Weights of a small transformer language model: MLP 768 quick GELU.
MLP neurons of a small language model. Each row is named by its layer, matrix (up: input weights) and neuron, and shows model dimensions 0-127. Each number is 128 + 24 x the weight over its row's rms, rounded and kept within 0 to 255. Numbers have three digits each.
After each neuron's rows, "fires on" lists the tokens most often at its 100 highest values on Wikipedia text that the model never trained on; "fires after" lists the tokens most often just before its 100 highest values on Wikipedia text that the model never trained on. A number after a token or word is its count.

L4.up486:137139085166128104107125091077160122155125115094069112114094127214122152130149108106122167134144126111133127133111161098134160110130120106180094132088136163126116120130077134106124137138096135105149120106101102135144115145146115136117124138136118103141171134124119152127125118129122126145109155137105112148142085143136142090144142140103126131116095102037121138161122125123165121131171
fires on: "t" 39, "v" 12, "tion" 7, "r" 7, "on" 7, "ti" 7
fires after: "ep" 48, "ec" 14, "di" 8, "P" 7, "p" 6, "pro" 5

L10.up153:167100125160134130107116148113165122159137126095147151136141106126163129107146108136105116138127140153140100107142126104114169150113123087126090168051101175139105129110134175145165124144157090108178126065105147122145168097139129138089143105162113111151137125142151169079137173113134140099102126107077132159139106156142142111140136124094136142098120151099138131165138132164133085104111
fires on: "ec" 22, "is" 14, "oc" 12, "d " 8
fires after: "sp" 22, "c" 17, "s" 15, "S" 10, "ol" 7, "si" 4

L7.up391:105142144141117131150075129119133112126133135089121132070116174159134136119154110142149123133101151167131151130148121089140151111120115110164150134106160120147140098115127108126130129128114102132097164113107082099145167153134119143134125142086133169159158138140156183117145139138103116131103101113110135157120167125116118157140165142117158110114120138073107154138151127134131103129197
fires on: "n" 42, "ers" 41, "th" 13
fires after: "iv" 41, "our" 12, "on" 10, "Con" 10, "au" 9, "at" 4

L4.up252:126144139146114145111128101134156117148131133166180149131176130115152121100135097159125131112112140149088126128123095092141139152092144076154070112109151142147164101140119152172119110131158129120148147117117098154111125154127127107112132123156131091152144108184159155106167122112097131089176094119111087152086110176114137132171119152089115139113121136115136174140150102163139111120175
fires on: "ce" 25, "or" 12, "es" 10, "al" 8, ", " 7
fires after: "i" 17, "uc" 10, "rec" 10, "- " 7, "u" 7

L5.up217:146107122104132159136124139150152125160144084144094139113172128123124125136134094098128118141126117147074127156130135117149120129119136109213114113135164152133170098139127149135092118149141083138156110080109088110118132080117133113136132141121121111165170113123197123102154139081118134138099112123096112145140135170119145115145124168106126114142123100075103174146160128147192125112159
fires on: "ent" 25, "um" 24, "em" 19, "ce" 9, "si" 5, "r" 5
fires after: "res" 16, "en" 16, "oc" 13, "pres" 9, "i" 6

L5.up712:135120136119141127127135094142126148117128082160113126130113129133139142111159111134117132144123134152135145135100126081105099154106115107153133177140164140149131094143117138174157113137116102103127131089118103135080095128101079096163140129129129123145139130110137113109149111060119136106107121127119116137147142168112180092121159144066120126120117099090157126143128100121202102148114
fires on: "r" 23, "z" 23, "ent" 23, "Z" 12, "P" 12, "om" 7
fires after: "oc" 25, "res" 14, "C" 8, "\n\n" 8

L5.up671:113110196187119124119126142112109129127105116141108118117152167124097184072141101129135151148127155140109115113114098100137140101085128089164097126123161146154140113155088125134122130200139125114144113095140093112126103136144129102120110133097132130130106116119157162084122146125105099150127089148138110156092130133099119146164165127109090128159122111092115171161135118147138155108149
fires on: "re" 61, "e" 16, "um" 10, ": " 5, "te" 5
fires after: "u" 44, "i" 10, "oc" 9, "inc" 8, "at" 5, "en" 5

L5.up376:116144153180115153181121117124141123151132126139174150104135149116145139151129138131101165142146125139128177120167104121155157113089094123112115069106119130117114097115116152126118131179149059088131124131110158160139156113119093153176144163149145142159109149171176161114152153133139156136111134117146121127095107122132089133116140147129121104140160113146109142116138142120092149144117
fires on: "m" 36, "b" 30, "t" 10, "l " 8, "g" 6, " " 4
fires after: "et" 23, "ot" 14, "y" 7, "el" 7, "n" 6, "en" 6

L10.up25:105089101106102095110088113135116129128099171104138134094119126151171105116132115102151124135069186123086103125113132109121183116105096132155091119104090131198135140120121106169142094123127110136083142105126093109092129127135122122137102122101076132145133130162161099153114157132125162167149133116120092137123126128166108116129105093152130122125155146121140175156117120148128089151120
fires on: "ar" 51, "af" 13, "ex" 8, "un" 7, "an" 7, "al" 5
fires after: "T" 26, "st" 25, "St" 18, "K" 11, "W" 5

L5.up104:122133137138136116107094100114138120169138134103097100116127124150115116149144167128135129120109117121141120173114129097080156129142146091143136131161104136175178129137143088132147146113118109125150114106114130113112108163142138113130123126120121108127151107115123120126075134106118112151130122122126107130149146177152120114119137177107171178152135103076110129169163104115160101164115
fires on: "ear" 33, "ow" 26, "on" 19, "pr" 11, "our" 5, "r" 4
fires after: "p" 37, "P" 13, "sec" 13, "A" 11, "C" 5

L3.up369:128146115112111133137132110136132128122129171116174137107137160114107146140139109129107116142117130124080143127157142114088144087119133109113101160124120144130109103078143141129104154140098113104135171126091104076109150091145145153132133073109125114113118105119116111111103181102083161126113116143099110141077146112122173131145126118181127077168165146122145134196159088109122100173167
fires on: "- " 52, ": " 28, "the " 11, "of " 8
fires after: "\n" 52, "m" 6, "of " 6, "at " 5

L4.up117:107138130181115140138101098099137115153138098170151138125145123136086095104140108105155081166135126118119113113122137125145172087103136076157071142097123107117146066151120150134128132121149138103125126110137066078094143111141118132140128142139170157148157132115145161107156153047146132120116074145135148143113148164139132132116151137100139113132146156085129157165155106108150101111177
fires on: "ter" 27, "tur" 18, "ip" 15, "us" 5, "at " 5
fires after: "ic" 22, "ac" 21, "ec" 16, "oc" 12, "por" 7, "uc" 6

L3.up285:119143126104123154113122097173165107125106139138110137155106167114150163135130116192124129138060110109111110170174140096125144144102114147158102188116126137149155095088115100142136143125100107126123173080087143120154137134139153117131117106139138113144141139137145146103115124137094141130121075148106098173079113164114166136167124138148134112154127097082140122181155116074141100139160
fires on: "on" 60, ": " 15, "; " 15, "er" 8
fires after: "si" 44, ")" 10, "m" 9, "i" 7

L4.up733:136173146132126153138100133122109128132136153139137102166172153150089145112138152094126135154153142146132144151148123095120145078134117129103079137124157116123119115117090139113119140154150094101179153077133116136083155153128139122145093095150132117124094121144115189117152138141110115148174132177088098126144098124127128118132154134128125163110140190103093147197150134110151112093175
fires on: "er" 34, ": " 10, "em" 8, "im" 6, "om" 6, "tion" 6
fires after: "c" 34, "pl" 12, "und" 5, "l" 4, "ass" 4

L5.up320:115119119123158134134095128087093116112168121132104190159097135162094112104122136085112148134102152132116198130149119134126105089117092094134127066106140120103112121138140148127117086150102148102120097099120108140112150088151127106147133147109141142104163177150125112157081110105120125123130104111155112159100122142109135083105155110115146180149140122145123128196141116121105142128136
fires on: "wi" 20, "li" 14, "ong " 11, "8 " 11, "9 " 8
fires after: "| " 15, "s" 13, "g" 7, "l" 6, "y" 5, "; " 4

L10.up11:117113144146160192129164121129108106127139116123086162137090115077147084114141110091104114147119111131145137167132124118156135143109125146171108110076119136154150113104126110085111109115143091107122137120093124136119150130170115131075149096145149098139102120131184128089136130117162153108137137106101137094129096145151150116149136113146117173150139130119144109140150145124136144123140
fires on: "e" 20, "er" 12, "ir" 9, "st" 6, "m" 6
fires after: "o" 11, "ti" 10, "a" 9, "ro" 8, "up" 8, "e" 7

L12.up547:129161063170140123105074124196136162140161112091113124134131115155135111109146172106106140126109108116136081118112139119158171181150107107140163186102123119130132143122126098163149123126124082119113126126136125143112145085146061102119169089145111102106101139167124125141107157119125152127138122089141133146131147147139152102121084114108117137137126115111156083132117111166161124125100
fires on: "ent" 36, "\n" 18, "ind" 5, "- " 4
fires after: "C" 27, "c" 10, "a" 9, "e" 8, "- " 5

L4.up581:102136110142111169130134142136133154146075120156097171165149141132100106124121157069169128137112133126097110164127159135146146112113117100114160120140117111112139117123112157125145116137113106127149156140149138128128168110138123147141167123102152155162117118100136146136179142128107091149193158159153095154137127140113124120113134112151115115135142088092115100132139112112139122146163
fires on: "He " 22, "he " 14, "his " 14, "the " 12, "ord" 11, "is " 5
fires after: ". " 21, "rec" 12, ", " 11, "was " 10, ") " 7, "is " 6

L3.up48:109187130136089130129131146113152099120147134136148128129090144118129132132134128168096121149134156132089176111160150101105191115068129141123123172112135132147123081126071141160128130145095104082150128136115093138126108138111109180105174129154122113141102130141177138102105128121083129143149106116140109167075111132119130128169134117143115100125125120129135115160167111106132081127117
fires on: ": " 61, "- " 24, "/ " 11
fires after: "\n" 24, "es" 10, "s" 10, "e" 7, "en" 5, ")" 4

L10.up490:133095160118098095141066105118126095159140118126157137101121122103150156131140106140178086185114156126110151128130125117111123119151129114086093131080117098146144088088100124138118086163111142126106123118122136110108152137131111145148101123087131135136118100127156103127087122127095138104132092115148153119070131169187113135143101092111148125156108137123092153148151123132162120122138
fires on: "l" 24, "le" 20, "ch" 19, "ear" 4, "8" 4, "li" 4
fires after: "a " 11, "n" 10, "at " 9, "to " 8, "in " 8, "," 6

L9.up548:133177137157097132128112096164141124141114137174158153122151156157141115144149107148089113129089127129149129106148115104150161095145129132141093141120129141159144110131159141149109130138147111134123128077139154132095115151129108108141141060145076168154096132158145137115164119156092178129137163152125131108152106107152101126138117152118102109117116124091134169115123114141098117103117
fires on: "b" 18, "ar" 13, "am" 11, "m" 8, "an" 7
fires after: "st" 18, "i" 12, "r" 8, "R" 6, "iv" 5, "N" 5

L2.up664:155132124146112095129130115106192157143129130117119179145088152150142143134185148088136161139115132147072135160117103095136184159129104104094128149127088127159142108106135148157136098138160107119102119091110081126135147139161119147172143129122149151128160131119130132099147113138111147166139137130118135120155118153143098118089149151095146077190141087108135125126125096131101103124149
fires on: "r" 99
fires after: "d" 34, "F" 22, "T" 6, "sp" 4

L10.up224:158185116184143134121075118148168131144146102096167147129127155113096099107133126121132116117114138165098125156151093114129136157121090123103097139116093151118102147104059150177163076154133112125172141108124134147098130074093122148073106067125120136120158142158150131110086099137144136095139107117130116175135148173128127128139119111133111120089125128108108143140134132163118121117103
fires on: "c" 28, "m" 15, "ec" 11, "li" 9
fires after: "S" 32, "s" 12, "He " 7, "c" 6, "dis" 5

L5.up274:170168125185119125130148093161142119184121148133137176104149133155117163140123107129132121127126123145120097129130139077139144091114108136119106212133159130149104133142090141108129128116135138143134126098133120128125135128130119170113100055136148100153098098119165188092149151114124151090140124156121142141095139145121121121126118123114164078150120159040125147146132146149169121114171
fires on: "en" 31, "n" 21, "is" 19, "ers" 7, "s" 7, "us" 7
fires after: "over" 21, "op" 17, "oc" 12, "pres" 8, "p" 8, "c" 7

L9.up565:125139107132107128146109104120145136145127116139106105122123102159129150141146083119159123120105132124162128091153102116150137121126116151145104176125125103127082090123117152164125103156128145124163142103091185125145121097151107131130125112126087129137108143137120131097109098085129139163123183125119127143133136123156111079116126077097140117140132139125168116126112130156092147103113
fires on: "th" 22, "ol" 15, "sp" 7, "T" 6, "re" 6, "ak" 4
fires after: "U" 16, "C" 13, "in " 11, "G" 11, "of " 7, "the " 6

L4.up546:112141123153102141109076104165127068159126145125125175144144121142134098152117139178116153158165153144097096177150097093159171089111093091099141150129143083152073151108107160142146148138109119098155147144116140154125156151164110154105100109131147130119106143122134160096116141129139143126136116132136093204137109140130117122142138112141142124137136120062191108173146135141132121133154
fires on: "us" 38, "on" 31, "y" 16, "is" 8, "ord" 4
fires after: "r" 34, "c" 7, "ir" 7, "tr" 7, "l" 6, "oc" 6

L9.up541:095100118160112138127140120130149126104137124118146149144156153150124134138117074133108128137098135136105126163121120120096132154090109125107117143141126143126107091101129198111101099121095134149173109093106109157046104120119101111114135099080129174165145151148145132105127119133140154145164149109125122102082119144138152080171118118104136074145147111091131146118133118127133115141137
fires on: "." 39, "\n\n" 29, ". " 8, "x" 7, "z" 6
fires after: "." 32, ")" 10, "E" 7, "a" 5, "C" 4, "\"" 4

L3.up519:136111143132103101110125159117123086163145147131136139103140129115145167131125125164158095119107141138118127140143130120119148108067072123129143153130194124145127088091126170149140147119140140144111141146109116126100137068136145096165157110091113164117100135134148136148110127117115097143121142123126095107098134149135137123160123106154154063158130139121098152119168149152174153142141
fires on: "the " 52, "es" 11, "t" 10, "y " 8, "de" 6
fires after: "n" 13, "at " 13, "uring " 11, "oun" 10, "the" 8, "ter " 7

L4.up490:119126189160104141158144105151149132145154164164183108123159157134155151101121137127139102126125135128128109160144159115121129123132131109127117160111160152130170113125146118112092129156146088138144149112120097122132145137174137127148137134152162114147121105129164144105153159075103137112151118180112111146084139163114156136115165180144113119142145126135128152158156126158151129093179
fires on: "en" 32, "or" 28, "ter" 19, "ro" 7, "ce" 6, ", " 4
fires after: "ac" 23, "i" 19, "ec" 8, "rec" 8, "uc" 7

L9.up737:146108107138133117144134101147120129170070145147144137177109155171154125131113112107094114153109149137100122127113095103121148106130097115146102143086106112119147137137122119117114106137164150142149123133147097146113109131148147106131146108121137139147142158137154129127131168142124154138167167107155101090116135200111131151186103106196114128125136088118134151119124126163093107092133
fires on: "ar" 42, "t" 10, "er" 7, "un" 6
fires after: "st" 38, "St" 8, "loc" 7, "u" 5, "are" 5, "re" 5

L3.up501:112129150143049144138120153114147081156109086136134128109173163102151105129136098143100109136136157099121110172102164091153140163108134088105152147057160148152103089136140114124143132125094089079128131118107123171137103140124105096135149132182173119147116121139143117088177120126146093108139109109118135132127095160154151133149153127182115142143152132128135180163135104160151138143117
fires on: "es" 28, "ation" 25, "ed" 20, "ent" 11, "e" 7, "ember " 6
fires after: "ti" 15, "i" 15, "par" 8, "ic" 8, "ec" 6, "re" 6

L5.up604:089148171149087083113137140140116113148135118153134135141165171144128091137116145120128113148090122124089145137124115136150135161073108137081148118092140132127159137173119135144098137145113115094152162160135113159129122178115122107148192135141135131114088110127151151105111148114116129164175152162191133101115130119129132109125103113131096092166140157120128125142136116129125137123130
fires on: "il" 47, "y" 12, "7 " 6, "an" 6
fires after: "W" 31, "u" 10, "." 9, "an" 6, "man" 5, "w" 5

L4.up132:137138140130126099118111126144147100116149101166094120139133128146143143100129121131120130126129112161113168107129131097151143125101133077150072169104188150172157092159096138194142133192121121070143133083144115111137136119092071115103154153119105112110139149137137117068124156120122120149100137113122135162131107161140137136125140094104110137117136159087112129165144114133163094103175
fires on: "im" 25, "ti" 21, "si" 20, "z" 9, "e" 7, "um" 5
fires after: "i" 32, "h" 17, "u" 15, "en" 12, "si" 5

L5.up118:090134128163135145138098111161152143155103150178147125110156150114116107108141171155151146135054172112113120172138123118139151115116121118110131086119123100135160103149154114100137130122117050123087117111086121160123120151148137115128140120148144093138101120140129105165184123142106149136137060135162114120137158164136102140125144138128189087115186141081099126140150100138164123109118
fires on: "199" 42, "ation" 12, "vi" 10, "ev" 9, "ov" 6
fires after: "- " 37, "el" 12, "re" 11, "l" 6, "or" 5, "19" 5

L7.up84:127102114106139148137100100149101076129188184096120131090124134133143162138148111135101109148116138135141095081112108139135139134070120123114139133127151124121113117121123113162118117132104087133109141149131159140132120117126116171110144127135080122104100100114176125091140138107122143084110126123122142116109086138150124082139135081146160122151161132116133069128137130137107113103121
fires on: "e" 45, "as" 10, "sp" 6, "includ" 6
fires after: "n" 20, "sh" 14, "N" 13, "sp" 10, "ew" 7, "W" 5

L4.up266:067151140156110124149133104085108101121143097157084124095125127163094129115145146117135084156131131145141130125165139122114161096096140153136120155097121121130166118159082135092127123130153125108140137144082117088091153180159111139114133152101162135099125130117155171106127144149125115116156129159158089112112135163150123147092099122152174139108145104108111127131131144164107143091171
fires on: "p" 31, "ip" 14, "the " 13, "c" 10, "-" 10, "ter" 4
fires after: "ic" 15, "is " 11, "ri" 9, "op" 8, "por" 7

L3.up378:135142118125104145126141118106147114143144104143113138109139121128113139143186146075173112101101131107131162088160137128134133098144137122162088140068176160162144101114126117148101107130151136110099099116110104080084165149160106120127174148144152142114122128146164139114127127119120147137130126160094081096111144143156123133119111122124145143144115103114172166169149100160135095134149
fires on: "f" 65, "p" 17, "r" 13
fires after: "di" 18, "i" 15, "A" 14, "op" 8, "p" 8, "af" 6

L3.up123:116159147104131141093125123146096100149086123165170133153186139099079128144125154097124088137138192102097157152115155140121144184115110153120124120166112138102093102147140141097121131110135144137129120113114167157129129127138136118110127105103108131175143130140100099127132109192104145151133146155141144133112118144115144101085103103158107101184140109115128128141108152112133119146141
fires on: "\n" 40, ", " 39, "= " 16
fires after: "==" 27, "\n\n" 16, "===" 13, "0" 8, "4" 6

L3.up747:127126089119126112134133130100174125153178056128070180096141129131139119129169132080173127121113116153149126138152153105164120120146132121118140110127142164142135109149114115136091126147154090135123115083102102111085139183184098097124124156147135130126123104165141187104125149113133126102124157132123100116143143133180107128106103125137128149147129135126148122132102118124142125134152
fires on: "p" 36, "tr" 18, "(" 10, "fr" 9, "r" 8, "f" 5
fires after: "op" 14, "elec" 11, "at" 11, "ip" 10, "up" 8, "p" 6

L3.up55:130097148123100129144180129111183120139127131139076169089106139141137151156180122101133120132119110141128158126106117099137157162134135131129132122106129118136176107122137156166117099162143111115120109089144096085141156170170125165154178136129150138108143164111140133099129137117148138157119147127077162114137131127149092159124125130129154095161139120113129121113162110131142096167153
fires on: "r" 86, "str" 14
fires after: "ad" 18, "P" 13, "at" 12, "di" 10, "F" 10, "sp" 7

L3.up513:090168141143088110105127110130179114150071108142103149125145137111120138137123169188139130124071135112087121181154145112111159110138069121140150153110139144125179141111134118111172128142088142145133167127134117125171127138138162131133112139148105154147139133181139136120140110138108138173163137107169090134113106160108180125124148121164156074154139103098103164122113111105134133093163
fires on: "on" 65, "h" 27, "y" 6
fires after: "ap" 28, "si" 20, "sec" 19, "m" 9, "ec" 8, "an" 5

L3.up421:141149134159122095132145101131161104129120177166134116130117190137158145139148108139112143117115099129100148107116154092156128156099103138123081179116150159142113093129114141162123129135157111103165152148111082120112096120117072160118134120128127130134120126142111111111128140124122132154130107123132112168067080158105140149189129129076116132093153119118134116115184107142145114131138
fires on: ": " 55, "\n\n" 35, "- " 7
fires after: "e" 12, "er" 11, ")" 10, "\n" 8, "um" 5, "y" 5

L7.up357:110169155195116160145130157120156074146126127110120103123115150109144140078122086104116145147121129109116169127125123133156166147156119059123143150132102112123133129108149102119132132118128091109157110118132143088077142154136124133150182104120145101166078138133134117102130102108114125105113114140112152132138112150136196099194144116187128140134151132133157115149151101147116138149139
fires on: "er" 31, "est" 17, "ic " 7, "re" 5, "ad" 5, "ol" 4
fires after: "e" 25, "ter" 7, "l" 7, "ti" 6, "ol" 6, "o" 5

L2.up145:096126122148119129145111106108164139117180128151120202057135153120120127072134140096142137153137161135128153115095153099127144171149089156137159127137138128137147123110128183131058115136137137129137095101110143131095150144143117141151151148131173132133130166125149126138168138151101092143148176142172106122134111141146118126120112105150137101156148095121117104143153130142093124094171
fires on: "en " 39, "also " 14, "is " 13, "ally " 11, ", " 10, "ly " 7
fires after: "be" 32, "was " 9, ", " 8, "is " 6, "i" 5, "th" 4

L7.up294:103115086108089154152103104138124130101151109136152136098128141121135110104126112121147116135109137131100127101149132132138182116081089119117172146111155117131140126138114142139102109165159084098095135139103177153114108099139104115142121137121148146113062110188150101127118148133097159132140154135155129143140086134162112099086124092117139131137155166099147112134134135108125142098113
fires on: "ar" 33, "ic" 14, "er " 7, "am " 6, "e" 6, "ak" 6
fires after: "n" 60, "sh" 11, "N" 6, "Sh" 4

L7.up448:104136134195069089107110097113118119129182081059138141111150155135104126141128123130139114130107139115142160111152134126131119138114101139161147095092126109114148093142145157122115116135080095135172135116095137147083099085123147119097147087144096162157132158136158101100119113133156133138135091096158111117108133138165115067106084142149150103114140083129099112130177102150141100155138
fires on: "\n\n" 75, ". " 18, "\n" 4
fires after: "." 45, "|" 22, "\"" 4

L4.up275:138128091120063138161164159124153086137099139148140109123151129114161080097138093103138130135150144102124134129146130060178136133119110139142126130091155115161161091133143135136109118128138089118119160144134101140105145163170135119093153151135162141177117101120178133094152110096121129155161087082161098163113089117088155133157120150154134118145129075132145140136155098163164127150130
fires on: "es" 66, "en" 16, "als" 6, "ts" 6
fires after: "i" 41, "of" 12, "ti" 12, "ic" 6, "it" 4

L9.up239:082150120117135078147119146152125107116112138131124078146111120155092099118131112158116116137172164134110139144147088110108139139102134067152113138115112118151124096145119161109131139080113108130085119081110139093098080098111150150130101101101127171190134123166143130175108115105103164160130104150127133169118165134137099170113122121107154108137191129118166136121167121152139110155128
fires on: " " 24, "| " 14, "2 " 8, ": " 7, "0" 6, "202" 5
fires after: "| " 66, "\n  " 7

L3.up352:111107090165139138129139121125149083138109133127110126075128127131165159077134161128111142145108150120106126132098142087156159119131116096141154088106148098140139134154142150159109126156160137141158114067114103085101135138138116097131146140124118102143111122116132169053143112154100106126135143113112090130121079142099127131157111126118102152124140099102097181108165108153109131078149
fires on: "re" 71, ", " 9, "ard " 4
fires after: "u" 19, "ec" 12, "i" 10, "sc" 7, "sec" 7, "ag" 6

L7.up42:130089132153116113133115109129174151173138152167129166123114154123126174106117140086140094120090142135128112099196141087132135140117130100131111115080108169130116144144113128128141091124140141091121139105135119123131166133145141107125137128093084154134145122118150123136111164070157163099156144127148080125103129136145128068146113127091146143143140112119137148174131097126130091154127
fires on: "il" 31, "f" 14, "ev" 10, "us" 10, "af" 9, "iv" 9
fires after: "wh" 31, "A" 14, "a" 10, "g" 9, "i" 8

L9.up78:124152151168111148169106127136205144119128165095159142120124168136136148139141153103088140140148139150152175170133135115174133157124141109148130108141132141146103101106126160165150119119091119059195158150116111153123097148157117151158142092101112087151172124099136126143172129106128120134159111102125149144097112128114139110167143140107127096080137141105114131138115096098125074169135
fires on: "." 23, "er" 20, "m" 19, "g" 9, "e " 5, "(" 5
fires after: "re" 25, "ed" 12, "7" 10, "d" 9, "d " 5, "m " 5

L4.up296:120122129136080116127101071157165125153123096112136146105124149125135113105165155142132095142108112155125149116134139107163175153143105145121120143109096086169154117130123132142124089152110113131133121073112113104130120120125098126144183102130112138137181129146120130100127127122101108115150155149122117142135091158150194124183109142161151118095126079113134121144123107095130093159140
fires on: "ul" 71, "ou" 17, "ur" 6, "il" 5
fires after: "J" 35, "gr" 17, "f" 15, "m" 10, "comp" 6

L9.up274:137101121114157112117133128142148125145151147181122157140124157152118142105164102109113123111087131144163124095160092095156161139137114111116105098119155171156148126112131092161120104158093127113134169143119110110110143113152087107108114099132100126136119110150168108098081119164142139117143156095128086112090101146174162113146115169131143162114135116094107116176133122108127093130114
fires on: "b" 28, "f" 24, "i" 13, "am" 7, "ar" 5
fires after: "A" 52, "a" 12, "Ch" 7, "u" 6, "ch" 5, "i" 4

L4.up289:124155121156127139111124095149193115137144190155132169073142130158148133102142144098146112144109169146099143128088132115167146152125137136138133130126117140146156133133125178120070112137129115138131121096108107140128119159160108119140157143132144135153144170136156160150139130098131101128154155115153082120092116154145134135142092139126132109125155082148169087145138111176157131119121
fires on: "also " 22, "is " 18, "not " 18, "=" 17, "(" 11, "was " 4
fires after: "is " 19, ") " 18, "was " 12, ", " 5, "are " 4, "a " 4

L9.up339:145137074166121113155106096139158139134138170140137165135094160176151156133134153101122116118131161154140152075086101113117133127120130126131122159114163132124117135126120120125165091172167136130118124094106116148125129140111133127121152144064083117120167116169145137129100133083126095145132176087122139137127166133124113056117130123094084127123145135121161082155125105178121112105108
fires on: "r" 28, "pl" 20, "Sp" 10, "amp" 9, "re" 7, "sp" 5
fires after: "G" 31, "F" 8, "C" 7, "J" 6, "e " 4

L2.up312:146111135149103142132121129113129111168141130095153123125136153179118150154131107095135146157131107152080119136089078104136123079135128091142084097118122139130106106141134179132137131124122133093092127106084121112115106079141117116161170130070112118160109155123083137126093126104092140145088140125105158193116120139116086163110112074142111152117109146099160100131127117168124089126156
fires on: "n " 30, "ic" 29, "ug" 7, ": " 5, "3 " 5, "on " 5
fires after: "O" 29, "V" 18, "| " 12, "v" 11, "ed" 4, "A" 4

L7.up533:142105175109120152168126109105124109159119147154172114119116156130148163122146094121117118153140135117119138133167105097088159119148111163096108122125112099149106093168135139148088088168162100132177162151148145149142129107154094113182144101152131148135069116132170126122162170156108122135122141108173135107086107138180135108146116136090114092112154098138117162137153120172118126102109
fires on: "m" 39, "es" 27, "t" 12, "em" 4, "ul" 4
fires after: "n" 20, "er" 19, "on" 12, "in" 10, "y" 8

L4.up51:126149154180118086138128130124127141167121110148107139124136154126104127113129110119125138152132167104097142119118146127160142127099090143105130125152129081129132124115136154118127124139073085122123143095124140151107128089147155096124163084078121197173119164125130118134114138126110169119162127141163129134110109130148170069101073117157122074139159146117127150128130109135163103182106
fires on: "\n\n" 85, ", " 8, ". " 4
fires after: "." 57, "|" 17, "\"" 14

L9.up352:107109135156131162102129105122147138147127148162115110123171172160125168109136126097159118163113156123123152132160125100138120150142110173134130131145074156129125115142137153138094108109105095118140127078106125092102140125102092104100114129105091175146147145110150168138147142133108184116140159139122101153127112144134133175148088139114127159088104126093121122140139125153184099127066
fires on: "si" 34, "ug" 23, "um" 7, "m" 6, "rec" 6, "p" 6
fires after: "A" 23, "di" 15, "po" 14, "is" 10, "li" 8, "os" 7

L3.up448:121164133115139163137142142120111110153105142154144114139159120110077164140087146083117111160140157117072151124105144155161129182100127146129143114132110138111107094129134148125130101134144119148139100133134155155112130106129121097123110099101167159150135118090096121134131099178092128130123167128162167134106120149106158108098107096156102123147154145149096109142129117129151133127132
fires on: "\n" 91, "\n\n" 4
fires after: "==" 29, "===" 23, "4" 6, "3" 5

L7.up571:178150139185128099133136130119130120137139153134134102112111152155157126153140127081145139125138134149124144140142056116126159133099113077152116104086093146137100107143076127147116096147118136083105122100084154125109116084128130147114100099089116126148103115113156187144124120128128135120135084129137160178143104128109094093141134132140116148149126171121151103159143113170146133130091
fires on: "er" 43, "por" 10, "per" 9, "si" 8, "oc" 8, "uc" 8
fires after: "S" 28, "V" 15, "ed" 15, "A" 13, "O" 6

L9.up53:109127153096126124115112120106108104130142165106177093131138154118131143174137102130143081132126164115091153115165111128103140101124101104122121163120132141119128123113135117142135143146158159093088141136081142111092117091171109136112151123158099144131145131151140156089083162085098117102111139118146115094085153133178142119133134112143124088166125154150097176155184122113175134106170
fires on: "the " 63, "h " 12, "ch" 11, "-" 8
fires after: "at " 37, "ig" 12, "in " 10, "of " 7, "uring " 4

L5.up663:158129152115125091153133102131147152171132112102099148138111129142136142148211112106130126150140143174131128132130154120153169148126153129113119134120133155171136119128130106129157135105130139096130159104150136115126195111127160131155130090106147129137140137163117140121100144137097104098072159147090145095131139140209108114128099161136125112098158130146108133131125114126150142146137
fires on: "we" 29, "er" 24, "ow" 19, "r" 8
fires after: "et" 29, "und" 13, "ast" 10, "d" 10, "P" 9, "B" 7

L9.up505:141164126145114112114103110143167146157090156172157160148102144159136112135132127112098109184140107109153114120187124111147125123106112166144095137072152162140114139130121139145095145118133134118147100116139176142095092108157140109164147096098109146105162140135143122155098167151143153084162113116143074108138120141158128120136080164153125125134133155125091137153126115156143106078106
fires on: "ar" 36, "oun" 13, "an" 11, "aw" 8
fires after: "c" 16, "st" 15, "u" 8, "r" 8, "g" 7